MLP neurons of a small language model. Each row is named by its layer, matrix (gate and up: input weights; down: output weights) and neuron, and shows model dimensions 144-207. Each number is 50 + 15 x the weight over its row's rms, rounded and kept within 0 to 99. A neuron's up and down rows have the sign that makes its largest values positive.
Before each neuron's rows, "fires after" lists the tokens most often just before its 100 highest values on Wikipedia text that the model never trained on.

fires after: " h", " H", "-H", "ari"
L4.gate512:49 51 29 41 56 59 53 57 47 50 56 44 52 82 58 38 24 56 52 59 46 41 58 47 58 66 46 34 80 48 36 80 33 16 62 29 44 36 68 51 58 65 43 45 42 61 56 67 37 63 46 42 31 52 78 46 40 63 65 55 62 27 48 43
L4.up512:55 45 42 68 54 09 37 55 32 52 45 56 41 55 58 73 67 71 46 42 44 49 62 29 36 31 60 67 59 33 59 44 52 50 49 44 57 46 56 63 56 24 56 38 55 81 74 36 52 33 62 28 32 22 64 08 50 40 62 53 54 74 72 28
L4.down512:59 70 62 57 53 85 37 56 61 44 29 64 37 26 53 39 40 30 64 73 43 56 33 67 62 40 38 75 27 21 33 28 52 40 69 70 53 50 66 62 42 50 29 73 63 37 58 43 36 63 33 74 51 53 26 50 61 42 38 53 57 30 54 48

fires after: " the", " of", " I"
L5.gate174:45 33 38 42 35 44 73 31 76 31 41 37 53 44 44 31 58 66 65 49 44 47 51 64 47 49 44 45 53 63 67 35 02 53 52 57 46 49 75 70 14 49 13 61 36 67 51 49 62 49 39 27 57 63 52 58 58 49 71 55 38 53 61 62
L5.up174:52 51 51 30 35 57 69 34 61 50 40 26 25 51 41 48 51 64 70 17 52 43 22 55 50 61 80 50 57 61 80 41 29 51 66 56 70 61 65 76 46 48 36 50 37 60 54 35 68 69 32 47 36 36 24 48 54 61 58 46 43 38 32 41
L5.down174:39 56 50 54 64 45 45 59 41 63 56 58 51 55 35 62 53 45 45 77 61 49 49 33 47 47 52 62 55 27 36 64 83 51 45 40 16 48 38 05 74 54 63 38 69 32 29 64 25 42 51 70 45 44 56 49 56 39 54 46 58 66 44 40

fires after: "id", "u", " quest", "g", "k", "ig"
L4.gate346:18 61 41 56 65 68 61 29 47 31 25 36 80 69 33 56 64 99 61 51 71 85 53 66 62 66 51 59 42 55 59 56 57 49 49 54 32 41 51 41 40 51 43 56 51 45 40 54 50 72 20 36 73 54 48 48 59 44 83 40 51 56 46 11
L4.up346:57 47 52 37 63 29 58 28 74 45 26 26 46 44 61 61 52 31 39 35 43 70 62 49 77 57 44 72 82 71 61 72 82 36 27 49 37 45 57 42 57 41 46 45 60 36 39 59 40 43 42 58 61 50 57 58 65 77 49 70 46 47 36 49
L4.down346:70 57 42 63 39 38 20 67 47 28 59 61 58 66 23 47 40 62 60 54 30 40 52 46 53 54 22 40 32 54 51 54 23 58 63 68 68 37 32 81 53 63 38 41 35 78 69 50 69 64 54 30 29 37 57 34 37 25 56 37 41 36 54 54

fires after: " Sh", " Ch", " Sup", " Tr", "b", " ch"
L5.gate457:43 53 47 18 47 51 62 73 54 53 62 52 35 54 56 69 49 48 47 61 37 60 15 58 56 36 32 47 25 40 49 54 47 51 50 84 22 71 21 52 68 50 53 69 48 79 58 59 56 39 67 44 38 64 83 58 62 41 32 66 76 59 39 61
L5.up457:58 38 47 51 47 54 67 56 58 78 41 41 54 56 59 69 51 23 55 56 51 47 23 35 36 51 60 43 42 51 53 54 69 64 57 28 30 29 44 70 38 59 78 35 35 56 60 49 30 42 55 74 51 24 07 68 35 48 60 58 47 25 40 44
L5.down457:43 39 39 63 51 59 36 47 41 70 36 36 36 47 66 62 42 50 66 60 45 76 41 47 53 25 55 16 48 46 54 62 20 66 42 53 75 25 44 97 47 42 47 52 26 71 52 66 27 46 55 44 45 53 77 47 48 63 43 52 50 54 43 59

fires after: " ", " |", "clud"
L6.gate317:66 53 39 50 28 47 54 39 56 58 37 75 42 16 37 38 49 69 71 78 64 48 22 48 39 38 65 52 41 51 62 33 58 35 67 52 40 80 53 36 31 56 19 68 54 82 37 55 27 53 51 72 35 40 52 75 76 19 47 31 45 44 48 50
L6.up317:57 47 46 29 69 23 66 29 62 64 41 53 62 37 36 47 52 20 47 30 55 42 48 43 62 46 76 31 39 44 47 56 28 38 61 60 78 19 58 72 80 27 64 34 40 40 55 36 68 43 42 35 70 54 64 43 44 26 69 08 61 54 42 15
L6.down317:39 67 34 50 47 53 41 46 66 52 40 60 61 42 68 21 23 46 39 60 57 41 61 42 21 45 85 43 49 56 53 27 43 66 57 60 27 73 58 71 75 50 31 81 51 56 37 44 33 67 45 64 38 24 54 51 32 49 36 74 66 54 62 58

fires after: " I", "I", "ie", " E", "E", "ole"
L4.gate287:45 44 65 63 40 42 56 31 97 54 26 59 51 46 57 34 23 33 54 35 33 59 31 39 58 71 38 25 66 60 54 53 42 45 45 47 69 52 64 41 40 38 47 36 38 43 59 23 44 43 59 59 18 40 64 51 47 52 44 61 51 53 39 62
L4.up287:42 53 60 36 57 73 68 36 71 48 54 42 55 54 34 64 49 54 32 32 68 35 48 67 40 45 60 70 56 63 54 52 52 39 29 64 61 52 16 56 33 85 41 41 52 43 28 38 36 38 47 53 32 75 37 57 62 15 54 34 53 80 20 53
L4.down287:35 82 46 55 37 51 60 46 58 55 65 32 54 74 34 21 68 71 55 56 30 50 24 59 19 45 83 26 44 40 39 56 52 38 51 42 39 56 54 68 41 62 32 41 54 65 37 34 43 58 49 56 46 71 73 39 72 54 56 64 51 56 52 60

fires after: "al", " Sal", " Sa", " Bal", " San", " Hal"
L5.gate276:57 21 67 63 49 62 44 49 80 46 54 44 34 51 37 26 64 42 30 53 42 47 24 46 19 73 45 53 47 42 41 43 54 56 51 50 33 45 37 50 47 33 48 42 40 79 61 67 59 55 28 49 75 53 42 40 40 67 41 61 23 64 48 28
L5.up276:51 57 73 45 68 57 71 59 56 49 61 47 63 43 57 48 21 30 58 42 32 59 27 45 64 25 46 47 32 52 41 49 68 58 50 33 50 30 49 46 36 48 65 58 45 77 38 71 61 50 53 34 82 50 40 57 36 70 28 30 72 52 37 58
L5.down276:75 45 54 54 31 83 66 63 57 61 47 45 55 31 54 39 69 60 36 55 58 67 46 47 32 29 49 53 59 56 66 55 58 45 41 29 32 46 50 70 58 50 18 47 46 42 58 47 56 55 61 45 80 61 41 80 26 49 43 43 83 44 73 65

fires after: " G", " S", " Sh", " Z"
L6.gate132:57 41 61 40 59 44 12 44 68 49 60 39 43 44 53 42 69 51 65 23 41 55 56 51 51 42 43 57 84 63 47 42 89 61 48 86 73 61 57 54 48 33 56 26 37 45 91 43 42 55 59 33 68 43 62 54 69 64 44 52 29 63 27 30
L6.up132:38 55 50 36 50 62 46 42 80 60 41 65 42 46 59 42 32 73 76 37 41 70 59 56 59 52 40 84 35 52 79 39 37 55 54 52 62 58 48 34 51 56 47 55 73 41 50 56 61 69 65 62 68 60 61 67 34 39 58 71 24 59 67 63
L6.down132:55 64 64 58 58 83 48 60 40 66 64 78 45 39 50 47 35 67 73 85 60 39 48 45 65 25 60 47 42 69 77 33 49 47 55 48 43 73 64 79 54 39 32 34 64 57 41 67 41 70 31 33 42 82 56 50 24 28 62 15 36 35 47 68

fires after: " |", ";", " l", " fl", "3"
L5.gate386:32 58 57 58 44 34 50 53 27 23 63 34 59 61 58 72 19 75 58 46 33 46 72 30 46 62 38 61 55 63 45 54 44 29 45 44 58 41 38 50 46 30 36 59 40 53 43 47 58 41 44 42 45 34 58 32 53 60 63 36 48 68 55 51
L5.up386:67 50 44 44 65 76 38 47 41 47 70 42 33 68 59 50 44 52 48 43 62 25 66 51 55 63 26 46 64 51 28 58 58 38 50 51 42 40 52 43 51 66 65 43 40 58 48 48 54 48 92 74 23 53 53 65 57 73 48 84 29 54 61 49
L5.down386:53 44 49 31 45 63 48 59 66 76 24 75 53 36 35 35 55 55 33 80 87 50 37 63 42 25 45 37 43 31 63 62 58 51 45 57 48 44 51 53 61 49 64 44 55 69 54 42 44 57 56 78 71 41 28 65 28 64 37 80 60 43 73 43

fires after: " c", " pro", " p", " b", " C"
L6.gate97:60 92 08 51 77 26 20 35 58 57 27 49 40 36 25 37 54 63 15 63 15 74 38 40 35 38 61 39 68 41 66 07 51 62 44 41 34 86 59 42 59 36 41 62 41 48 53 40 43 52 35 41 62 38 35 51 59 56 42 52 63 39 19 46
L6.up97:22 34 50 36 44 31 32 77 49 50 55 55 65 42 59 58 60 24 73 68 48 58 47 48 75 40 66 29 65 72 42 62 34 57 72 51 49 53 41 65 50 73 55 21 34 47 09 66 58 64 43 67 43 50 52 47 47 28 22 38 48 54 52 65
L6.down97:65 65 22 59 75 53 64 32 13 45 52 76 54 48 60 51 59 50 25 47 58 42 48 55 20 64 54 66 52 44 56 71 74 57 70 36 31 66 43 43 61 26 62 52 54 57 53 41 22 49 50 53 14 38 35 46 70 43 53 64 80 46 52 51

fires after: " H", "h", "H", " one", " h"
L5.gate330:45 67 50 46 34 34 29 56 45 54 55 32 48 49 98 60 05 56 61 49 63 43 33 30 55 33 47 55 38 46 69 72 60 72 54 48 48 38 80 41 14 32 47 63 52 38 63 42 33 66 56 35 43 37 63 48 70 35 42 47 49 49 40 67
L5.up330:44 52 78 50 55 39 15 55 72 74 47 34 45 33 55 47 52 45 57 44 29 25 62 74 59 88 74 39 37 34 63 77 54 43 24 56 53 41 36 41 39 67 15 58 46 44 67 39 54 45 58 80 44 69 38 30 65 66 82 64 27 37 47 24
L5.down330:53 48 44 66 73 45 53 32 14 48 64 66 56 40 58 45 28 44 36 49 76 54 49 49 32 47 44 37 41 51 38 57 59 45 60 58 18 61 20 56 43 65 44 65 54 37 45 35 52 68 31 56 51 45 35 63 22 37 49 44 35 43 53 66

fires after: " m", " H", "M", "H", "-H"
L4.gate562:51 36 51 49 59 51 39 57 44 61 56 52 36 44 46 35 44 57 34 46 43 37 59 23 59 72 61 45 60 68 33 56 47 62 70 60 40 51 64 37 40 54 45 39 45 00 32 45 57 77 87 45 41 61 40 60 69 09 53 40 74 40 59 41
L4.up562:69 72 57 18 53 41 53 48 42 42 24 73 42 50 56 45 48 38 21 51 49 43 49 84 45 46 58 38 26 40 53 48 44 87 31 23 52 51 38 64 55 54 49 51 47 82 61 68 41 38 43 52 39 52 54 27 67 43 91 43 53 21 71 45
L4.down562:52 56 27 70 73 57 36 65 72 16 52 56 44 47 41 22 59 13 37 48 63 72 63 55 36 48 49 33 54 42 47 43 62 30 73 55 44 54 61 99 50 43 36 44 42 63 55 26 49 51 39 90 48 25 32 57 45 58 61 49 55 43 38 28

fires after: " the", " An", " an", "og", "ast"
L5.gate44:44 53 50 48 45 55 50 42 59 82 43 34 46 25 64 47 55 57 62 37 45 34 19 46 38 51 52 28 48 55 50 50 43 59 51 65 51 36 54 68 28 39 45 74 28 43 48 48 39 53 24 35 36 65 65 38 12 34 70 53 39 49 54 28
L5.up44:41 52 82 51 34 21 44 54 50 84 52 55 61 52 34 51 48 60 19 66 55 47 56 43 46 60 69 36 72 31 46 41 51 58 69 47 33 33 52 38 43 66 39 32 46 47 44 58 46 60 35 64 58 51 58 39 65 39 66 22 42 74 39 47
L5.down44:31 82 31 34 78 38 62 79 24 66 41 45 69 45 77 55 36 80 63 57 63 53 56 50 32 48 60 49 68 05 24 56 25 59 59 57 51 51 31 56 61 62 63 56 52 53 38 41 52 09 61 62 32 40 40 61 64 69 54 82 53 58 46 47

fires after: " J", " U", " Mad", " G", " B", " Up"
L4.gate228:13 47 47 52 33 48 60 57 51 70 60 14 52 52 57 50 52 25 69 47 28 42 20 70 58 61 65 50 59 26 42 70 63 34 34 52 69 70 39 79 66 42 80 22 23 48 63 31 38 28 69 51 49 49 28 28 41 55 45 58 42 47 50 48
L4.up228:60 27 36 73 60 42 67 54 44 52 52 54 55 21 47 60 62 47 50 44 63 59 66 58 44 57 85 38 40 66 47 77 53 62 38 76 47 30 41 63 35 44 47 54 58 55 43 53 46 27 34 54 62 60 37 43 49 56 58 82 42 20 43 70
L4.down228:56 28 57 64 44 66 45 35 47 42 13 44 57 56 46 38 33 57 42 62 50 69 51 53 50 34 39 41 72 51 78 60 75 26 33 67 56 23 65 70 30 60 64 68 52 37 36 78 36 55 57 52 69 68 44 42 32 48 46 26 59 76 25 55

fires after: " St", "ty", "ö", " Ty", " Sch", "h"
L4.gate573:58 54 47 61 64 53 36 44 71 67 62 48 43 60 57 44 75 59 50 52 35 89 26 46 67 58 43 52 47 84 37 40 57 57 24 63 86 45 69 37 56 54 45 34 38 38 55 64 36 39 52 51 49 47 44 57 26 38 50 34 52 41 52 33
L4.up573:34 49 39 39 59 41 47 52 44 48 45 29 39 54 69 34 49 73 50 40 29 63 29 55 39 36 73 63 43 72 50 27 33 21 50 72 59 57 54 64 53 35 55 56 39 60 43 58 30 48 39 28 41 48 66 59 45 73 43 55 37 33 49 95
L4.down573:32 26 26 40 60 66 61 39 30 87 65 64 37 76 44 46 53 63 51 66 43 43 44 59 47 19 42 48 35 45 35 75 70 64 52 52 59 31 80 40 44 55 53 44 50 60 48 40 49 43 51 54 58 35 76 76 54 30 55 43 47 45 64 67

fires after: "S", " P", "L", " K", "P"
L4.gate25:53 58 49 34 27 42 55 54 64 68 89 49 46 56 64 66 78 53 77 64 60 34 62 72 60 83 45 47 58 40 49 72 38 70 75 37 72 39 54 55 63 36 60 62 48 31 55 58 53 51 79 50 57 61 57 41 36 64 37 54 47 48 43 68
L4.up25:54 76 49 29 66 57 45 64 27 35 62 54 52 47 53 51 51 49 73 34 62 55 77 53 56 23 43 46 73 37 53 55 56 52 47 75 50 78 45 52 50 59 44 25 71 36 57 37 75 53 65 47 59 42 61 35 60 59 83 65 64 50 42 46
L4.down25:38 53 63 51 38 67 52 42 78 47 34 23 98 50 42 39 44 55 33 57 54 44 57 56 58 60 36 42 25 53 58 46 70 58 31 79 22 42 51 58 42 13 53 59 37 49 43 48 56 63 61 36 63 74 48 63 55 61 31 34 57 61 46 56

fires after: " C", " c", "-c", "C"
L4.gate415:62 68 64 39 54 46 47 39 68 61 63 47 39 51 45 23 40 62 64 63 32 53 39 47 63 29 27 61 55 32 72 58 14 78 74 51 34 34 59 82 77 50 58 40 47 54 60 60 48 87 83 17 84 57 80 18 42 72 50 44 55 73 55 47
L4.up415:58 69 43 63 47 67 62 79 22 80 40 46 28 55 47 65 50 62 47 37 60 38 41 36 46 56 79 32 39 50 52 70 55 25 33 24 33 48 42 48 45 72 43 35 32 73 60 57 60 55 51 44 40 45 54 46 51 55 08 30 63 43 49 49
L4.down415:55 50 47 49 69 49 62 32 53 45 41 56 72 59 39 58 43 64 50 48 49 12 28 57 12 76 41 32 26 80 34 31 46 56 66 24 26 53 57 61 49 40 71 25 57 58 59 51 45 49 23 52 43 74 36 59 49 44 45 61 46 34 68 48

fires after: " M", "M", " U", "U", "T"
L6.gate469:46 43 67 56 68 55 40 38 61 73 48 61 24 51 57 31 59 11 43 58 45 39 50 34 48 29 69 23 53 39 40 70 44 70 64 47 53 56 55 52 66 34 52 61 47 33 39 44 45 48 54 60 36 80 51 51 50 44 25 58 72 24 62 63
L6.up469:39 44 45 36 49 34 60 61 56 38 76 61 49 37 49 55 52 52 57 63 35 35 58 56 37 64 46 37 45 38 62 45 63 57 46 66 53 64 46 48 57 82 37 66 47 53 41 54 46 53 47 55 62 36 28 56 49 64 52 00 51 46 47 52
L6.down469:53 86 52 53 40 53 85 15 64 51 47 62 73 71 26 43 44 58 45 57 57 43 30 62 62 19 37 65 43 38 55 63 39 54 65 40 32 63 53 84 46 37 45 29 39 52 73 27 27 46 47 42 35 72 58 25 59 52 63 47 70 60 22 60

fires after: " v", "B", " V", " comb", " b", "b"
L4.gate343:45 64 53 35 59 31 32 72 36 69 37 52 37 42 41 43 48 60 36 72 65 44 25 16 61 41 72 48 45 49 60 43 34 57 75 22 36 64 63 69 47 61 51 54 54 39 23 37 28 48 42 68 28 32 65 50 45 38 39 30 32 15 63 50
L4.up343:43 41 49 32 63 78 18 52 47 38 60 50 66 44 37 28 20 41 57 38 49 43 32 47 35 39 31 48 69 45 49 40 21 47 52 38 45 44 51 36 83 67 29 57 47 56 66 09 38 58 54 29 61 50 56 63 64 62 44 61 67 45 53 68
L4.down343:29 66 34 46 29 86 58 70 67 53 40 57 30 25 49 67 78 59 49 31 44 81 62 24 56 52 38 46 44 42 28 33 27 48 50 52 63 50 27 43 32 41 47 37 32 30 50 20 50 39 66 38 47 54 62 42 66 72 32 61 47 63 25 32

fires after: " ag", " Mad", " Ag", " gen", " poet", " fund"
L4.gate205:35 32 42 61 48 32 82 79 59 51 47 48 53 28 56 76 36 63 67 46 54 79 34 43 47 52 32 63 61 37 21 60 32 41 74 63 57 38 55 74 51 34 57 24 45 26 50 43 20 60 60 29 59 59 52 29 12 73 58 54 54 57 53 39
L4.up205:68 37 44 76 52 23 49 38 38 52 38 52 46 53 21 64 63 36 35 53 44 53 62 51 45 50 81 43 68 43 57 31 49 60 47 27 43 53 54 82 37 49 49 47 67 62 57 74 45 46 52 48 35 63 36 65 26 37 26 57 45 18 46 64
L4.down205:64 58 31 58 55 45 60 47 68 38 53 47 75 70 43 65 65 44 80 71 40 58 65 66 49 46 44 68 23 59 54 40 47 54 54 12 34 76 51 57 54 36 73 46 21 33 28 28 55 42 33 49 63 63 53 79 61 54 47 57 53 32 31 37

fires after: "as", " Ts", "uz", " Z", " S"
L6.gate459:34 66 79 45 42 35 51 40 53 40 74 29 63 17 71 44 10 26 67 47 43 83 46 41 74 50 52 80 48 63 35 59 42 47 65 78 50 30 41 53 56 28 50 21 73 62 70 50 61 49 13 60 59 50 54 50 59 39 44 43 40 59 46 71
L6.up459:52 36 38 25 67 62 47 42 66 39 53 38 44 57 52 39 62 79 52 30 42 55 69 85 34 20 45 88 65 35 49 61 64 35 45 55 62 66 34 31 56 54 62 74 36 69 76 51 46 50 77 40 81 56 32 89 54 60 69 54 37 48 56 62
L6.down459:46 46 53 34 44 46 56 53 29 67 36 66 52 54 57 43 46 70 43 57 56 64 26 58 15 28 44 48 38 43 57 43 57 63 46 55 12 58 82 86 43 47 60 46 77 52 43 40 58 72 51 42 60 36 30 50 49 34 54 63 61 52 62 62

fires after: " L", "L", " E", "E", "R"
L5.gate183:48 40 71 71 61 44 60 36 84 55 22 38 43 60 63 53 45 52 46 57 61 50 47 19 72 48 54 28 25 58 61 45 56 63 42 83 51 71 61 59 76 51 37 53 33 53 58 32 47 56 28 76 42 81 41 78 38 64 47 38 60 42 59 78
L5.up183:33 49 49 33 53 46 42 56 53 46 61 52 57 78 41 76 39 60 40 56 52 47 39 53 30 26 21 78 37 29 51 74 27 45 63 49 69 72 37 18 44 67 33 66 68 46 50 26 52 36 49 43 49 29 47 56 31 49 40 82 56 38 60 26
L5.down183:64 55 65 61 58 25 52 27 69 45 26 46 47 28 43 30 33 62 39 59 51 55 33 57 34 46 37 21 30 74 49 51 44 65 60 49 32 41 60 99 85 42 70 51 68 49 43 70 27 38 37 56 38 62 51 35 37 55 36 83 62 39 41 59

fires after: " pro", "19", " Par", " Comm", " organ", " pre"
L5.gate234:41 53 37 62 26 33 48 58 43 74 56 64 51 56 44 53 56 58 64 47 66 50 60 55 61 48 45 46 64 65 37 43 33 41 73 32 19 24 69 64 50 55 79 48 38 48 61 54 40 30 48 41 57 58 44 64 33 61 70 24 49 45 60 61
L5.up234:61 40 26 60 50 43 64 45 56 69 70 41 55 33 55 87 61 62 37 84 42 44 62 33 48 65 53 45 42 54 70 30 68 53 52 54 59 44 57 60 52 43 35 49 60 38 56 63 38 32 48 69 48 40 40 29 43 41 50 53 53 45 40 48
L5.down234:70 17 47 59 52 66 47 51 51 54 21 42 52 62 23 44 28 65 69 46 58 67 35 26 35 19 37 38 44 49 76 53 48 40 76 57 81 40 54 79 60 54 73 87 49 46 58 18 27 78 36 77 23 44 41 51 72 50 73 40 30 63 47 63

fires after: " sp", " st", " ob", " s", " att", " e"
L4.gate497:45 54 54 49 39 40 35 65 38 65 49 62 60 51 41 63 57 69 23 33 36 56 30 44 52 28 36 43 42 63 34 53 44 70 65 41 55 70 43 75 55 31 76 43 49 42 37 60 51 35 34 49 59 57 67 77 62 38 31 49 50 26 39 73
L4.up497:62 40 36 30 47 68 46 58 42 46 32 46 65 37 48 44 07 42 49 41 41 45 44 48 71 35 72 31 45 66 59 47 64 47 49 57 51 66 30 48 28 67 48 43 35 67 65 36 30 53 82 44 40 29 61 83 65 37 39 16 37 56 67 58
L4.down497:58 38 33 48 55 75 57 22 62 34 57 70 46 47 70 38 50 46 47 24 50 49 59 41 36 34 79 49 47 28 46 60 30 71 59 40 40 26 46 78 64 78 73 43 58 48 41 48 57 59 39 47 62 35 62 56 69 56 50 41 67 70 67 47

fires after: " S", " K", " Sh", " Z", " Ch", " J"
L9.gate329:35 41 51 60 81 32 70 39 62 33 33 40 53 46 44 58 33 50 60 45 49 63 32 62 54 35 39 86 51 57 34 44 62 48 61 66 67 79 44 59 49 54 27 31 55 53 68 21 45 44 46 51 65 60 75 68 58 43 48 80 66 22 36 62
L9.up329:41 47 61 50 52 29 45 33 38 55 42 77 50 61 56 47 47 57 65 36 72 65 77 67 34 67 42 62 47 51 69 54 89 30 47 77 55 35 38 48 52 54 56 47 54 47 35 66 72 54 57 43 69 54 41 90 46 30 55 42 67 70 46 41
L9.down329:68 54 45 50 64 12 47 39 28 61 48 61 60 39 42 70 74 51 50 81 43 94 54 40 43 39 19 40 43 53 53 65 46 67 50 31 27 34 66 08 40 52 49 32 21 39 25 77 46 54 11 28 31 75 56 49 61 37 41 48 48 54 56 26

fires after: " |", ";", "enn"
L6.gate129:55 42 42 58 58 47 21 72 24 17 42 26 51 75 41 70 26 38 35 32 41 49 56 79 40 51 47 44 60 45 57 42 48 52 57 55 91 53 50 46 44 40 40 73 41 43 56 54 37 33 68 46 54 56 70 17 74 81 61 58 68 35 69 41
L6.up129:57 71 41 62 57 43 56 76 08 32 40 77 44 39 45 49 66 77 52 43 63 45 71 54 58 35 34 63 46 52 60 56 44 62 46 58 36 68 43 52 81 41 50 75 50 36 48 36 35 62 60 53 40 43 60 64 57 68 52 74 68 52 67 62
L6.down129:50 63 49 37 46 61 49 41 62 62 20 59 42 56 70 52 51 81 56 44 86 36 28 48 44 34 33 36 39 61 76 53 58 64 60 63 19 50 47 66 50 43 61 35 72 63 45 50 53 75 47 61 68 43 32 76 47 34 49 59 61 37 79 91

fires after: " W", " v", " B", " H", " w", " b"
L4.gate116:62 41 62 52 77 45 51 57 51 39 52 64 43 38 45 47 55 58 30 84 41 80 32 37 40 46 47 42 75 40 45 68 32 73 60 54 61 61 81 62 44 56 30 49 23 50 42 43 28 63 24 55 32 53 45 36 44 40 48 54 42 42 50 76
L4.up116:50 55 64 58 50 41 28 37 42 62 47 48 69 48 81 33 78 40 72 41 48 47 27 68 56 55 69 49 41 44 33 59 67 47 59 55 52 62 57 50 75 46 41 66 42 54 62 52 63 43 63 75 74 62 58 63 46 74 65 54 37 00 64 63
L4.down116:58 49 61 75 40 63 22 51 46 71 43 67 51 40 51 33 61 38 43 40 50 75 29 35 60 64 64 30 37 43 44 61 56 26 36 65 57 59 59 69 42 48 54 47 33 48 47 78 67 50 51 65 28 66 27 33 50 48 70 70 64 39 52 79

fires after: " h", "h", "th", " H"
L4.gate203:21 78 76 37 60 25 63 77 85 69 43 36 51 42 37 65 42 77 46 39 63 16 27 39 67 59 77 36 44 29 57 81 50 41 55 46 50 27 50 44 74 91 46 50 58 33 57 61 34 57 70 65 62 50 71 52 48 51 46 24 72 33 74 29
L4.up203:70 45 45 37 55 49 60 40 47 75 61 54 44 55 56 52 41 30 37 47 18 45 21 50 63 40 67 45 69 40 53 24 49 38 40 76 48 53 54 60 34 40 35 57 22 49 61 73 40 42 60 46 69 64 83 39 61 13 63 48 49 45 31 32
L4.down203:78 56 43 40 28 49 45 69 57 58 56 62 65 48 48 67 67 50 75 63 56 68 56 54 30 63 47 46 02 40 45 74 39 38 40 53 25 17 41 86 30 49 51 45 62 38 51 37 54 66 60 76 13 27 53 44 50 50 61 46 61 46 59 35

fires after: " J", " Z", " B", " Kr"
L6.gate537:55 24 36 59 64 46 39 55 27 58 23 23 47 39 31 46 65 33 49 44 40 51 24 50 31 63 59 36 32 41 32 63 52 44 70 69 69 70 54 45 33 69 37 30 65 29 63 54 56 44 34 42 74 66 35 38 34 76 65 67 69 26 62 52
L6.up537:32 48 73 53 36 51 69 69 48 57 42 59 72 38 32 52 51 65 26 48 28 90 60 80 31 52 45 49 40 66 67 38 52 49 49 53 60 49 61 50 68 50 36 58 66 62 52 59 43 62 60 54 72 46 66 55 81 58 33 66 47 51 62 71
L6.down537:43 29 42 52 50 53 53 40 30 64 49 44 41 41 43 29 23 57 51 58 79 52 35 68 53 58 26 30 34 59 37 50 44 47 19 52 45 56 52 32 59 31 90 69 57 32 44 38 34 38 55 47 57 89 57 44 55 27 68 41 57 58 54 46

fires after: " k", " K", " .", "K", "M", "P"
L6.gate233:54 50 70 54 42 65 24 52 33 40 69 47 66 37 57 46 63 32 64 49 33 74 39 95 59 59 58 23 78 46 40 44 47 84 68 45 54 65 18 41 42 70 34 67 64 29 49 58 36 33 70 57 61 66 60 40 71 47 70 45 59 44 56 69
L6.up233:48 53 30 62 56 30 43 75 21 46 39 41 40 29 47 37 33 48 37 57 47 43 61 56 43 33 29 39 48 44 75 29 59 55 31 20 35 51 66 49 39 29 48 40 59 38 23 32 36 53 45 50 86 49 42 42 32 24 59 55 60 66 93 52
L6.down233:54 62 36 43 52 47 68 32 63 58 33 59 60 56 57 43 46 68 50 44 71 58 33 42 44 56 53 45 44 54 46 49 51 43 21 67 41 54 56 99 67 33 78 29 56 57 54 55 40 47 56 54 28 41 41 36 61 34 58 70 63 28 54 59

fires after: "M", " m", " M", "-m", " y"
L6.gate503:51 78 27 48 61 27 52 63 32 85 38 47 28 34 33 35 59 66 51 52 39 35 42 70 66 40 66 28 60 44 09 50 38 43 50 68 66 43 37 51 63 76 55 60 53 37 39 73 51 50 47 56 63 49 77 37 62 49 54 18 51 39 65 28
L6.up503:35 56 80 48 65 53 67 25 64 62 65 67 52 22 30 42 65 50 56 46 52 41 46 50 54 55 24 57 53 25 50 45 36 49 35 61 49 61 34 58 76 75 65 56 59 59 39 49 57 46 36 46 33 29 50 26 55 57 70 29 30 43 33 20
L6.down503:45 75 50 66 49 61 49 23 46 76 36 59 79 46 35 38 59 44 41 41 60 49 61 33 52 21 38 44 63 14 21 51 47 27 52 45 33 38 56 38 55 41 44 52 35 72 46 56 48 52 26 46 47 43 53 25 73 78 60 43 68 85 57 48

fires after: "==", "===", " re", " dis"
L6.gate42:30 44 57 78 48 29 57 91 43 58 43 39 57 49 61 47 40 84 55 34 56 54 45 66 57 39 40 43 49 50 69 32 48 42 74 48 57 63 45 58 61 38 81 47 25 37 45 55 44 47 43 69 55 28 62 53 42 43 40 55 62 53 76 46
L6.up42:81 19 60 45 26 59 63 56 57 29 35 17 41 59 68 51 45 59 50 51 54 41 57 44 76 62 42 53 39 56 28 67 50 70 28 40 39 28 50 47 39 58 68 49 44 26 36 66 60 30 49 55 51 47 26 40 25 69 25 58 59 60 60 32
L6.down42:59 32 37 59 33 72 47 63 27 71 37 55 34 36 26 58 22 54 47 62 26 30 37 58 59 47 48 31 44 40 41 49 26 37 29 80 66 46 31 60 84 64 58 56 50 50 52 48 56 34 63 75 53 85 43 63 65 38 47 56 37 66 39 67